config.yaml
n_layer: 8
d_model: 512
n_head: 8
n_kv_head: 8
head_dim: 64
d_mlp: 2752
vocab_size: 40363
activation: "swiglu"
norm: "rmsnorm"
norm_place: "pre"
norm_eps: 1e-05
positions: "rope"
rope_base: 47200.0
rope_fraction: 0.5
qk_norm: false
attn_scale: 0.125
bias: "none"
tie_embeddings: false
parallel_block: false
init: "trunc"
init_std_qkv: 0.0283
init_std_o: 0.00708
init_std_up: 0.0283
init_std_down: 0.00306
optimizer: "cautious_adamw"
lr: 0.000353
lr_mult_qkv: 0.7
beta1: 0.95
beta2: 0.98
lr_head: 0.00481
grad_clip: 1.0
warmup_steps: 450
schedule: "wsd"
decay_fraction: 0.406
decay_shape: "linear"
final_lr_fraction: 0.0
batch_tokens: [65536, 131072, 262144]
seq_len: 1024
doc_mask: true
z_loss: 0.0001
train_tokens: 1273000000
steps: 9223
dataset: "wikipedia_en"
MLP neurons of a small language model. Each row is named by its layer, matrix (gate and up: input weights) and neuron, and shows model dimensions 80-207. Each number is 50 + 15 x the weight over its row's rms, rounded and kept within 0 to 99. A neuron's up and down rows have the sign that makes its largest values positive.
After each neuron's rows, "fires after" lists the tokens most often just before its 100 highest values on Wikipedia text that the model never trained on.

L2.gate404:58 34 31 28 64 58 59 44 46 51 42 38 25 39 49 19 64 57 64 47 56 55 58 52 63 50 41 35 64 62 50 58 07 58 54 19 70 42 54 34 64 63 69 38 40 73 31 33 36 72 54 47 70 45 60 63 64 39 56 42 84 55 42 70 53 54 27 43 57 40 50 50 65 48 12 41 61 58 39 31 35 51 39 03 62 38 21 57 54 57 47 52 26 43 52 63 33 37 47 47 77 49 72 47 25 60 44 65 61 51 68 77 67 52 54 43 65 57 52 60 33 25 37 41 37 49 39 75
L2.up404:31 38 55 13 53 54 77 59 28 37 49 56 77 42 39 29 36 34 45 44 51 65 17 49 50 30 22 44 39 68 72 30 54 28 34 49 46 63 27 40 44 39 18 86 42 60 60 35 54 54 62 50 63 76 38 40 53 59 32 45 50 59 52 65 56 45 29 67 51 58 40 79 48 40 60 41 47 42 44 63 74 66 86 76 71 37 57 54 70 54 42 57 71 37 37 66 50 43 52 56 59 61 56 29 32 51 42 58 56 99 34 34 65 49 52 55 37 52 50 49 37 53 44 59 53 52 51 40
fires after: " ", "|", "1", "2", "-"

L2.gate644:68 75 57 75 57 46 60 82 45 60 60 50 78 54 53 47 48 32 42 51 62 20 55 34 44 44 42 67 47 41 66 55 39 50 59 58 66 53 53 51 20 43 54 61 40 39 65 56 64 57 42 55 50 44 46 52 63 61 49 49 59 45 33 43 45 54 57 37 54 31 40 67 60 43 42 49 89 59 10 67 48 77 46 50 54 65 19 53 50 36 44 33 49 61 35 63 58 46 52 49 51 26 29 50 37 52 57 47 53 50 64 49 49 63 38 43 30 59 62 59 63 20 46 14 18 13 27 55
L2.up644:46 52 69 36 58 47 57 19 18 66 47 49 63 33 56 57 45 62 38 26 47 45 30 69 53 64 51 28 03 07 76 65 60 56 26 21 66 34 57 47 38 76 81 34 44 43 34 46 22 30 46 70 26 44 22 64 49 65 62 58 39 29 73 45 37 31 43 38 25 72 55 51 70 61 74 26 43 78 38 34 31 51 37 47 55 56 48 77 59 43 48 51 47 68 66 49 50 50 61 56 59 46 51 36 72 64 53 60 67 58 41 57 53 41 57 58 51 41 41 44 50 46 40 46 44 44 33 42
fires after: "'", " men", " Men", "0", " Women", "("

L2.gate2604:34 43 47 41 57 84 35 89 35 32 62 58 33 65 61 57 48 32 72 59 39 21 48 38 54 40 63 56 36 53 24 40 64 30 38 50 57 48 57 62 43 58 51 62 75 38 59 50 40 13 51 32 70 63 38 69 43 78 59 46 32 49 50 82 67 47 35 50 51 32 64 40 45 36 69 32 33 50 33 60 22 72 40 48 39 51 63 39 26 79 50 54 56 43 50 54 63 40 36 42 16 54 57 52 51 56 54 30 64 06 62 71 67 65 30 60 52 52 61 34 43 62 60 28 67 41 48 33
L2.up2604:68 35 50 26 44 56 70 49 54 39 66 67 51 34 84 38 52 48 55 34 60 22 59 54 39 92 49 59 60 19 46 69 57 56 45 58 40 63 54 72 52 64 31 47 47 55 71 46 60 49 24 48 46 67 44 44 36 35 41 48 38 30 50 37 58 39 25 60 59 62 34 72 45 60 48 67 41 25 44 35 45 41 33 38 82 47 62 50 50 62 51 29 53 56 64 83 45 51 58 70 34 61 67 63 39 51 53 61 45 30 47 65 64 37 53 67 49 50 71 44 69 56 53 61 39 47 47 54
fires after: "9", "th", "0", "-", " War", " World"

L2.gate1750:27 56 59 57 53 51 62 33 42 67 55 78 52 53 17 32 75 42 58 64 56 58 61 55 36 34 45 84 37 57 41 53 26 34 50 56 74 59 55 39 50 60 52 72 53 25 65 62 40 55 41 58 72 48 62 74 58 59 55 45 44 53 27 67 48 46 23 49 75 36 56 48 47 37 58 33 55 14 45 34 34 50 59 61 46 69 50 25 46 29 30 61 45 64 43 48 56 67 53 46 52 42 66 37 40 57 73 36 91 58 63 65 48 63 35 47 77 41 66 66 58 36 38 44 41 42 75 59
L2.up1750:56 63 35 40 44 63 66 23 33 66 59 58 36 45 45 33 38 68 44 45 44 35 51 53 32 48 41 50 26 68 41 54 32 66 45 30 62 47 50 36 30 32 77 46 33 07 31 43 48 45 63 48 83 64 43 55 30 74 51 52 57 33 61 57 24 57 34 39 42 46 61 56 52 63 53 45 54 49 65 48 49 54 57 40 58 73 56 61 58 48 49 39 55 64 58 62 46 47 57 54 39 47 48 37 05 43 31 57 55 68 50 24 40 59 43 83 67 56 55 32 63 60 33 25 60 25 81 65
fires after: "'", " Men", " Women", " men"

L2.gate1550:26 44 67 39 44 24 68 32 51 21 47 27 61 46 34 22 58 63 50 42 37 63 62 34 60 53 44 54 79 49 38 41 35 57 36 66 76 38 33 20 56 56 71 71 57 65 38 66 26 52 28 20 80 38 33 47 57 44 80 78 50 45 83 63 38 50 54 59 51 38 81 51 49 59 56 50 63 57 55 43 37 53 42 39 72 48 67 15 34 68 57 14 59 80 88 77 78 21 52 45 77 52 74 78 53 41 70 48 50 31 32 43 55 39 37 54 39 63 39 52 56 28 42 54 40 58 41 47
L2.up1550:44 46 61 32 69 31 56 62 51 34 48 46 79 56 34 31 72 41 69 63 23 71 36 44 42 45 45 45 58 55 69 42 15 55 38 41 55 48 29 28 56 61 59 73 61 43 48 55 59 70 14 22 69 39 31 63 68 45 74 80 53 68 65 66 27 27 64 54 71 31 36 56 72 57 45 47 63 58 44 39 46 33 55 36 55 47 59 39 58 57 69 35 33 66 41 82 62 43 40 62 56 33 63 74 48 39 64 56 48 68 29 62 62 37 44 33 34 66 46 43 51 40 70 53 30 35 58 54
fires after: ".", "\".", " |", ")."

L2.gate408:54 38 54 52 76 25 37 50 59 49 26 34 61 62 50 52 55 42 77 33 37 57 47 47 69 57 31 35 55 79 50 48 51 50 48 46 27 48 38 64 66 51 24 53 66 67 64 22 47 48 69 58 43 63 43 61 73 32 43 27 72 59 28 49 47 30 58 41 39 37 37 62 73 39 63 30 72 49 58 56 48 61 45 16 09 79 21 65 76 78 46 42 43 21 52 25 51 47 50 38 23 84 86 38 37 39 51 53 59 64 65 69 54 61 75 22 65 58 34 67 63 13 63 33 66 56 34 49
L2.up408:29 48 34 56 65 43 69 60 31 30 44 25 43 36 64 55 43 33 39 49 48 27 16 52 40 43 24 67 53 69 34 57 71 60 44 29 48 49 39 47 34 64 54 53 63 45 45 37 52 52 64 35 61 60 58 66 36 51 53 48 45 50 70 74 54 47 54 55 76 30 48 64 57 29 37 45 50 38 44 54 56 38 56 48 60 50 45 39 44 41 22 34 57 54 38 17 55 40 51 55 41 45 66 49 33 50 75 44 59 69 59 50 54 51 43 41 42 64 58 53 66 70 40 51 46 42 48 32
fires after: "1", "3", "9", "4", "8", "2"

L2.gate2305:66 45 40 73 68 50 33 72 58 65 46 67 43 62 22 63 49 39 85 59 60 53 68 52 28 56 31 46 76 66 65 73 33 57 41 32 48 71 41 58 34 61 29 46 51 58 51 58 55 38 58 75 53 57 44 69 44 69 47 41 53 32 34 61 39 24 43 39 30 50 28 42 44 44 45 35 54 52 66 40 65 61 28 27 52 65 53 57 40 42 50 46 47 33 60 84 76 58 48 46 72 48 70 42 70 47 72 26 65 31 57 99 50 66 67 58 28 38 52 41 49 50 64 74 42 64 50 62
L2.up2305:43 50 21 62 60 67 25 40 68 58 56 56 40 45 43 33 69 55 36 29 25 64 47 36 57 51 64 64 35 72 53 81 53 41 53 56 37 60 76 38 66 46 34 79 69 53 38 33 63 25 40 06 89 45 54 43 40 47 45 57 76 50 43 63 37 54 36 47 64 39 50 51 29 42 47 56 52 58 52 31 55 77 35 73 58 42 55 35 54 59 25 31 45 17 47 21 34 45 41 28 34 55 30 58 33 43 45 38 70 54 52 37 31 62 61 29 36 56 47 42 78 51 55 57 45 39 58 49
fires after: "1", "2", "0", "9", "7", "3"

L2.gate2626:30 41 43 50 50 50 45 57 33 42 51 72 29 43 30 33 54 45 41 46 17 99 25 52 71 48 49 59 47 37 46 21 32 57 45 40 62 51 55 29 29 68 68 30 45 28 43 24 60 39 54 40 25 52 84 60 48 56 32 70 59 50 51 78 64 78 77 53 70 56 31 42 15 32 67 45 31 44 52 51 46 60 32 43 55 73 10 27 56 50 54 56 71 33 50 49 60 36 59 40 46 46 36 81 58 52 43 40 30 21 36 43 85 30 33 34 60 58 64 56 42 11 62 71 71 56 67 33
L2.up2626:34 46 34 32 49 37 62 59 43 50 61 39 74 67 69 43 41 65 73 51 53 31 46 28 71 64 38 85 68 42 52 73 64 46 68 75 09 55 46 50 59 39 83 58 65 18 57 74 54 38 55 54 39 38 64 49 74 44 69 39 59 62 33 54 78 80 35 63 48 41 34 36 52 44 34 33 44 73 58 60 41 91 61 61 49 61 64 73 66 67 32 64 49 63 66 32 48 50 53 41 45 33 41 38 51 30 32 62 59 55 58 44 64 59 48 54 41 54 79 43 48 34 22 18 61 70 41 33
fires after: " in", "8", " In", " the", "0"

L2.gate511:51 62 35 41 55 45 53 35 64 21 37 71 52 60 60 27 71 35 56 36 51 23 41 42 60 39 34 65 49 47 36 58 22 37 59 37 31 61 52 59 57 75 61 77 57 59 55 45 14 37 55 32 50 26 51 52 44 53 63 45 69 43 43 35 37 68 65 72 54 36 32 62 68 32 24 41 06 39 43 46 61 79 43 56 52 30 48 38 54 63 47 53 35 55 64 51 80 60 46 32 58 41 53 72 70 60 57 39 63 28 41 46 21 46 38 35 61 65 54 51 56 70 18 55 17 40 52 37
L2.up511:21 25 39 37 43 40 74 38 30 41 36 35 71 46 42 73 59 45 66 56 67 77 45 58 22 32 83 58 28 24 42 65 52 48 42 55 32 58 43 39 54 54 70 62 71 33 42 63 62 60 48 31 56 60 70 36 56 64 47 63 35 42 83 47 58 64 57 77 37 21 42 33 48 46 49 71 54 18 63 77 47 43 35 47 48 46 38 73 43 55 36 58 25 53 54 89 62 33 05 18 61 67 74 44 38 32 75 55 36 38 31 44 56 26 57 53 40 49 76 41 51 32 25 59 36 47 44 57
fires after: "9", "0", "1", "8"

L2.gate129:63 63 42 67 56 39 51 35 36 60 65 54 50 36 45 38 67 37 50 93 26 46 23 44 53 19 43 62 48 67 61 46 46 55 47 52 65 38 38 53 73 50 54 45 39 34 28 62 68 33 42 55 34 37 42 37 72 71 30 43 49 54 54 79 56 44 50 50 79 69 19 42 22 72 38 52 62 43 73 72 37 75 82 73 34 43 40 34 66 63 59 65 25 47 55 30 53 61 56 65 43 59 28 72 50 69 57 54 67 47 39 62 95 31 46 73 55 60 30 42 51 58 51 34 43 59 50 54
L2.up129:31 23 71 66 37 64 00 38 27 38 54 39 69 76 63 49 40 38 69 65 64 68 51 53 67 47 35 58 44 53 40 31 53 50 50 53 48 29 50 28 56 49 41 43 54 54 41 43 59 30 65 34 59 30 32 56 37 45 36 65 54 39 57 64 55 50 44 33 55 35 33 26 39 69 34 45 51 71 59 31 43 71 41 58 53 37 58 61 58 83 58 71 54 40 77 65 73 58 64 38 57 22 22 39 38 82 44 64 49 74 38 50 63 40 65 50 44 43 76 59 29 74 68 21 66 71 56 71
fires after: " is", ")", "\n", " was", ",", " a"

L2.gate2122:43 39 44 81 62 54 51 43 44 54 71 41 31 79 38 39 59 32 48 65 27 50 36 56 64 64 59 59 40 56 32 32 49 36 37 39 61 38 43 53 60 34 51 20 31 50 57 60 58 62 50 30 65 52 69 48 34 57 11 55 46 46 62 65 33 42 59 55 97 35 30 44 41 37 31 62 48 50 36 48 32 21 63 59 59 42 69 28 41 44 50 72 26 34 70 35 54 71 52 52 59 68 59 49 56 49 37 41 63 44 22 47 70 63 64 66 43 57 36 42 57 37 38 40 35 51 47 55
L2.up2122:06 47 60 40 59 42 51 40 56 53 44 34 65 64 29 44 45 35 75 28 33 60 21 66 89 62 41 49 68 25 36 84 51 71 83 59 47 17 51 43 29 25 59 19 75 25 30 33 51 64 36 48 44 43 50 52 45 37 36 33 60 23 43 47 60 45 65 71 41 47 40 68 48 55 49 56 23 57 79 49 89 61 49 51 42 53 37 41 28 61 40 57 60 57 67 48 74 51 40 40 76 54 74 40 45 59 48 53 60 49 53 39 72 64 44 64 05 30 48 83 56 43 70 50 30 37 47 26
fires after: ",", " the", " was", " is", "),"

L2.gate1982:42 47 71 27 40 46 59 62 53 52 52 33 60 29 63 54 11 28 81 47 68 68 47 52 17 52 51 52 47 51 56 68 67 65 52 34 37 47 43 79 53 57 53 43 51 47 87 24 56 48 35 54 65 18 67 44 51 52 64 32 59 38 45 80 39 46 37 33 32 65 36 60 41 27 72 35 52 59 56 51 40 55 21 41 42 49 44 50 34 38 22 41 71 51 49 72 67 50 30 65 62 44 46 47 38 28 63 29 61 39 46 73 47 55 37 47 28 58 50 25 77 51 59 55 31 65 61 62
L2.up1982:54 54 50 46 52 55 48 52 37 46 56 41 19 31 71 35 39 48 45 57 70 22 38 65 65 54 51 66 35 56 60 62 49 43 42 36 73 45 57 67 63 38 59 54 55 75 66 44 60 29 31 64 28 66 22 66 56 65 24 65 56 22 37 48 64 42 46 73 85 44 45 66 60 57 77 56 76 46 47 60 51 33 45 28 50 50 58 65 59 54 35 69 74 65 44 70 58 51 42 60 41 67 67 33 39 15 19 41 42 49 25 63 59 41 57 63 57 15 53 53 28 51 36 13 51 45 48 65
fires after: "0", " World", " War", "th", ","

L2.gate2560:45 26 57 32 50 47 45 81 69 31 25 40 57 66 35 48 50 50 57 89 33 42 55 43 43 46 69 43 32 47 51 40 35 69 40 37 61 26 28 69 73 40 52 46 56 30 53 54 43 48 57 38 55 29 41 53 53 48 37 34 36 65 44 50 61 18 41 74 50 64 58 58 24 47 45 30 42 28 44 56 22 70 35 53 42 43 36 61 57 28 41 42 44 24 61 37 39 59 40 49 58 29 27 40 72 68 64 40 62 35 64 64 42 49 45 41 36 93 42 38 46 50 66 48 47 50 68 65
L2.up2560:35 37 44 52 64 39 61 39 35 56 60 39 48 54 70 56 21 44 23 27 40 48 32 50 50 50 38 81 65 29 41 44 57 77 41 56 29 59 25 63 42 86 60 57 73 51 57 46 46 15 31 40 77 40 41 23 59 33 30 40 50 26 44 53 14 63 42 60 62 64 62 43 59 60 68 60 57 35 68 61 90 38 56 35 48 48 30 38 68 30 69 40 64 47 57 69 32 31 51 65 61 39 56 53 43 61 69 37 53 13 59 71 64 55 63 63 47 47 42 73 59 61 39 38 44 35 78 64
fires after: ".", "\n", " However", "S"

L2.gate1735:61 51 68 67 50 38 46 21 50 67 53 45 28 33 65 42 55 22 59 55 64 62 60 62 69 44 36 60 53 57 57 65 59 36 50 23 44 58 33 47 43 59 17 30 18 61 56 44 41 30 57 65 24 56 73 58 51 64 43 79 58 57 45 44 52 25 58 52 47 27 64 71 76 26 54 41 34 44 50 42 48 22 77 27 38 50 51 50 68 35 22 40 54 58 61 46 52 53 51 49 59 36 50 51 47 43 41 44 56 51 57 74 38 70 67 47 58 51 35 31 42 14 43 15 85 52 49 72
L2.up1735:61 58 44 62 61 24 49 49 43 70 55 26 47 60 51 39 50 33 37 31 47 24 40 40 53 20 68 55 49 61 50 46 52 70 37 18 66 60 51 19 20 57 49 37 62 28 48 51 23 57 34 58 59 51 97 71 64 61 58 43 69 44 36 44 43 50 47 34 60 48 49 46 52 63 29 60 59 52 61 40 49 40 45 35 63 19 44 28 51 57 56 37 48 51 68 23 59 45 65 63 57 68 66 28 49 92 58 50 29 58 19 58 50 52 74 63 24 51 39 63 51 61 64 56 48 54 52 51
fires after: "2", "0", "1", "8", "7"

L2.gate350:76 40 67 78 58 25 44 63 45 54 72 30 67 64 34 34 34 45 44 25 51 20 33 60 70 66 28 48 33 41 55 41 46 42 17 39 45 50 58 41 54 18 57 37 59 61 65 92 42 58 33 36 49 52 66 41 27 52 47 62 47 52 69 78 20 71 56 44 57 66 47 39 94 37 61 47 44 80 46 49 56 41 43 68 56 53 51 50 99 68 53 54 54 49 70 62 46 48 56 71 57 58 65 57 39 56 40 35 70 49 63 68 44 22 47 52 33 60 66 74 85 40 09 50 59 38 57 43
L2.up350:23 45 27 51 22 48 52 52 59 41 33 64 48 38 61 44 50 55 48 57 59 50 30 59 56 41 48 65 29 49 56 62 35 45 53 67 64 12 59 18 39 32 80 27 48 44 47 63 69 84 65 82 34 49 48 64 49 49 48 31 57 21 79 34 58 39 41 58 39 75 45 59 38 61 59 75 45 50 58 49 52 65 37 45 49 64 53 36 35 56 00 45 86 43 33 44 14 77 68 50 38 50 36 57 49 73 13 60 76 59 58 57 55 33 71 71 33 55 60 54 58 36 53 37 61 37 56 50
fires after: " was", " as", " is", " been", "9"

L2.gate2043:57 43 63 61 64 62 95 65 48 54 50 22 55 72 46 54 68 51 52 22 48 61 43 29 49 67 51 48 68 42 64 73 49 61 62 62 33 75 55 35 87 43 50 36 54 65 36 40 42 95 68 66 45 39 46 30 78 60 65 72 60 32 37 43 30 55 45 32 62 80 40 46 38 33 37 50 52 36 31 24 62 57 29 59 50 44 48 55 51 59 39 60 41 65 55 89 46 48 54 60 40 48 51 42 41 52 70 29 63 28 43 83 59 35 48 48 66 27 51 29 38 61 50 66 14 32 42 34
L2.up2043:63 09 44 36 74 60 62 50 32 64 46 48 29 49 68 64 26 55 40 41 74 63 27 46 63 71 36 74 28 29 62 55 34 38 15 42 32 50 42 38 73 50 56 26 53 45 42 57 28 44 38 53 41 59 68 74 53 36 66 40 56 15 35 54 60 70 44 51 59 39 39 49 39 60 58 32 60 49 48 73 19 28 51 47 28 53 74 48 57 44 36 26 53 48 27 42 65 37 66 72 46 37 52 53 37 66 34 43 69 55 33 62 21 51 29 32 45 58 67 53 36 53 53 60 53 58 61 35
fires after: "2", " the", " ", " early", "==="

L2.gate506:37 39 60 40 60 28 79 53 61 40 37 31 63 72 33 32 59 39 48 73 06 60 33 28 50 52 47 64 75 21 64 32 30 49 20 40 82 56 23 35 60 65 76 42 58 43 22 44 44 54 25 54 76 52 47 48 53 35 59 70 63 60 48 81 39 49 59 57 61 37 55 55 54 63 41 44 54 59 38 40 53 33 26 28 52 53 57 58 51 52 69 41 12 79 77 65 65 19 48 70 97 64 66 66 60 38 46 58 60 72 47 74 48 30 29 38 35 63 51 59 49 52 64 62 33 57 56 60
L2.up506:42 53 63 43 54 28 60 49 42 44 40 28 74 49 25 14 58 52 49 66 23 72 55 31 49 54 68 65 63 33 68 30 37 61 28 51 66 48 28 26 54 74 75 59 38 46 35 66 36 61 26 37 68 52 41 54 39 37 63 73 64 60 57 59 51 53 59 65 73 27 58 43 36 64 34 32 61 70 39 29 38 29 30 21 64 52 37 41 50 55 82 58 19 61 64 60 57 41 61 61 76 57 69 81 61 38 37 59 52 71 27 57 59 33 42 42 48 67 44 58 38 48 68 67 60 69 54 62
fires after: ".", "\".", ")."

L2.gate171:46 57 44 75 55 42 47 32 37 90 50 57 42 58 46 54 61 58 77 59 41 45 41 70 49 42 59 72 87 44 60 58 40 51 45 50 68 33 40 38 53 42 53 56 49 46 36 56 70 63 47 29 55 46 56 63 66 10 71 38 53 69 52 41 40 61 70 24 74 64 40 68 49 51 20 35 59 41 62 76 83 49 57 52 50 40 67 29 78 35 58 60 52 21 35 59 36 54 55 64 49 38 84 51 58 39 78 31 49 55 49 43 65 39 41 43 37 50 47 65 92 59 48 50 53 65 77 87
L2.up171:29 45 53 31 55 67 41 32 30 31 34 58 69 52 41 39 48 71 63 29 41 64 66 55 31 30 29 83 39 52 64 54 40 41 42 42 43 67 50 53 57 40 53 88 59 33 29 55 31 87 38 71 35 56 40 61 60 59 54 52 49 45 23 50 34 53 31 29 37 37 52 51 58 53 23 38 51 71 55 54 70 63 20 21 46 50 41 22 46 55 50 30 69 42 41 44 77 33 28 61 43 70 40 64 45 54 44 64 46 52 42 60 49 30 48 41 70 51 75 50 46 48 57 30 14 65 08 53
fires after: ".", "|", " ", "\n", "1"

L2.gate2596:48 53 48 50 54 29 59 72 57 35 57 42 77 42 47 27 60 62 35 69 27 64 45 18 33 34 75 43 52 47 42 33 43 53 43 63 99 57 27 46 38 64 70 56 60 49 53 50 57 58 38 33 65 52 49 42 71 23 65 82 38 48 47 60 70 59 56 59 77 39 71 36 62 72 42 51 65 50 49 71 57 45 63 59 72 52 58 39 55 48 63 48 50 67 69 43 43 33 54 57 62 59 78 82 69 57 46 64 32 64 34 46 62 34 40 25 44 37 48 37 54 64 67 50 65 58 57 63
L2.up2596:67 56 66 33 43 43 58 37 29 52 51 58 67 41 35 42 85 53 57 57 32 85 48 50 47 62 52 59 61 25 68 47 42 72 57 51 52 63 44 51 41 73 63 71 56 66 49 59 54 51 31 69 69 56 19 34 44 45 77 62 70 62 61 73 20 26 39 66 56 62 38 54 55 57 37 47 67 58 41 56 52 46 60 30 66 29 51 38 43 48 75 42 28 52 65 60 56 43 47 58 49 49 80 79 41 47 78 51 61 79 56 53 44 45 42 40 41 40 36 74 56 57 48 79 41 49 28 75
fires after: ".", "\".", ")."

L2.gate2297:43 51 57 38 68 47 49 50 52 30 39 49 62 62 47 41 79 68 58 67 32 84 60 38 35 60 74 59 63 29 58 48 66 56 44 47 79 63 23 45 54 56 70 66 56 57 44 63 45 61 22 55 67 53 55 42 55 37 89 73 28 65 59 60 52 57 60 53 55 39 28 67 62 45 47 47 63 45 62 30 47 62 43 46 72 62 63 46 36 55 45 39 22 63 55 59 53 18 35 64 56 60 60 69 51 37 65 57 66 54 63 64 38 43 27 41 30 49 63 45 74 52 44 90 70 61 60 59
L2.up2297:55 50 74 39 66 45 34 58 61 41 43 34 58 49 43 35 67 56 49 61 27 79 56 30 70 53 55 59 67 41 51 50 47 54 59 42 84 51 21 19 51 91 48 69 53 45 27 44 32 44 28 52 78 70 55 45 59 46 69 77 43 48 54 50 38 44 51 51 53 42 63 62 42 51 30 41 64 52 57 44 69 26 42 41 66 37 52 50 54 11 68 44 43 47 84 60 73 37 49 55 80 53 78 60 54 56 56 51 43 63 39 56 61 39 48 21 41 70 50 62 54 34 82 77 45 45 44 62
fires after: ".", "\"."

L2.gate1616:74 62 73 54 50 50 60 56 68 54 37 35 28 63 57 24 45 47 61 37 80 51 62 29 55 48 44 46 13 49 61 35 45 46 80 37 51 69 41 47 32 42 46 52 71 58 31 58 61 69 47 65 43 46 46 56 52 79 53 59 38 40 28 48 56 56 66 68 70 56 48 44 69 60 34 63 58 41 40 65 44 47 21 67 17 58 52 59 42 30 49 31 30 60 53 53 43 51 46 72 53 44 79 77 52 47 65 51 62 31 45 42 47 53 56 64 74 76 47 72 38 66 59 43 28 47 71 55
L2.up1616:53 33 22 73 71 33 22 49 32 59 57 49 40 54 48 45 53 71 22 41 48 60 57 85 72 63 22 57 48 65 36 61 25 54 41 46 63 24 69 28 60 83 46 56 68 45 44 54 57 46 68 53 52 41 52 63 65 57 40 50 62 59 17 63 63 48 80 54 65 43 82 41 63 37 34 51 26 52 56 65 64 54 38 63 37 46 60 51 57 80 23 19 53 44 44 38 44 53 47 24 66 51 48 73 52 62 22 33 52 17 67 58 53 49 47 09 59 73 43 46 67 42 61 65 34 57 57 59
fires after: " ", "1", "2", " –", "4", " July"

L2.gate214:59 48 50 41 63 39 69 76 77 27 54 32 84 51 57 20 78 72 33 55 59 54 63 18 51 87 53 35 27 41 48 47 47 48 37 34 69 55 37 22 42 49 59 55 40 52 43 66 27 51 25 63 58 59 42 61 49 40 57 53 47 40 53 53 66 69 47 48 69 69 45 55 48 56 46 23 56 85 50 29 42 39 62 38 47 52 51 53 41 51 71 50 42 57 51 59 72 31 49 34 49 30 57 59 81 48 49 51 41 70 46 63 51 27 25 38 48 58 47 64 36 39 44 67 54 50 59 36
L2.up214:47 61 77 43 45 63 46 37 36 51 60 55 56 52 46 54 80 67 43 26 30 57 30 23 82 43 67 66 50 46 60 34 54 63 58 59 26 57 52 41 34 64 32 50 68 75 44 45 65 54 50 76 64 59 38 46 56 44 71 67 64 58 44 47 31 16 54 68 66 35 58 47 43 48 70 56 60 40 52 39 55 39 48 28 70 36 50 43 37 44 45 50 46 36 41 52 51 45 58 50 53 34 74 66 53 52 70 49 64 47 55 46 51 61 53 46 23 54 55 38 47 57 52 62 54 44 64 64
fires after: ".", " |", ")."

L2.gate1091:29 30 23 55 32 60 38 63 62 73 16 70 44 60 39 38 53 22 63 70 29 43 61 34 33 23 47 53 59 59 34 26 39 36 46 33 35 56 23 68 30 37 85 61 60 75 72 87 52 52 30 63 47 57 62 48 71 39 60 31 28 63 53 54 45 61 54 36 69 42 44 72 55 50 26 26 34 35 41 35 35 23 74 08 38 51 46 34 57 59 49 66 42 04 37 29 23 57 73 51 53 44 38 48 31 44 55 35 52 58 38 48 40 40 63 41 37 59 43 61 70 29 47 61 51 37 57 64
L2.up1091:29 55 70 66 52 42 28 57 63 52 78 65 34 16 64 52 67 89 53 60 43 21 63 62 40 47 42 70 57 30 46 74 46 52 43 10 41 47 45 53 61 37 35 25 69 63 48 47 26 36 28 83 65 33 48 51 54 56 53 34 85 59 56 63 33 70 38 44 52 41 64 67 60 52 46 58 62 59 35 49 79 26 50 79 55 38 36 72 39 54 69 05 52 17 48 62 64 36 52 58 34 66 50 58 38 55 35 51 54 17 66 74 35 58 34 42 58 67 64 61 29 40 42 61 44 18 34 58
fires after: "\n", " of", " University", " States", ".", " US"

L2.gate814:51 54 38 59 55 26 65 28 43 43 40 54 35 50 46 39 26 53 57 40 48 69 27 54 73 56 47 44 36 42 67 54 55 33 40 41 53 55 51 62 62 52 51 24 28 30 11 58 71 69 65 35 49 58 40 47 46 33 12 46 48 65 67 49 41 42 62 42 46 32 55 47 30 72 59 58 14 65 35 66 52 43 58 50 56 71 22 51 52 36 54 37 42 69 66 48 46 60 21 53 82 34 56 70 32 54 44 31 72 45 54 52 69 41 29 39 26 49 30 57 49 24 48 52 46 52 63 46
L2.up814:49 43 22 57 28 55 52 33 50 69 14 59 48 45 57 60 73 46 48 42 40 70 51 65 55 41 53 31 49 36 36 52 76 99 58 17 55 40 37 60 43 15 36 54 53 49 28 31 75 57 63 37 68 64 26 57 48 49 45 35 65 65 60 54 39 31 32 73 44 43 32 77 47 50 48 50 30 62 67 67 71 26 81 58 45 52 61 56 64 57 59 48 63 55 61 34 47 74 28 38 72 37 57 59 38 36 41 72 38 91 48 47 79 64 35 76 45 42 29 50 59 75 57 40 57 69 45 44
fires after: ",", "),", " ("

L2.gate1316:38 52 63 57 45 47 57 54 56 56 70 75 67 57 30 59 54 42 65 54 56 36 41 59 56 51 23 91 50 41 50 57 46 50 45 32 39 48 40 51 75 99 53 55 55 38 56 45 52 37 33 38 48 29 61 48 40 48 42 45 57 21 35 67 38 70 38 61 83 28 51 49 39 49 60 42 44 58 61 31 62 65 36 51 53 80 54 64 71 38 42 29 42 59 70 77 52 35 29 39 61 75 44 66 30 71 30 53 57 16 26 67 54 58 57 40 71 44 58 60 47 27 48 44 21 50 57 61
L2.up1316:37 66 55 42 54 51 45 44 67 45 48 63 52 42 71 48 75 45 67 38 62 52 54 11 28 14 49 55 50 62 44 45 69 54 67 53 16 44 48 74 55 48 39 76 66 73 83 48 46 39 34 45 49 49 47 21 46 50 73 47 84 72 35 53 34 77 65 70 60 68 34 78 55 37 34 31 30 77 52 63 42 58 37 52 49 61 68 39 65 49 34 45 47 72 39 50 56 54 33 48 70 38 26 52 34 35 67 44 49 48 66 75 21 76 41 42 39 62 57 45 42 57 30 48 50 31 46 39
fires after: "0", "9", " ", " in", " games"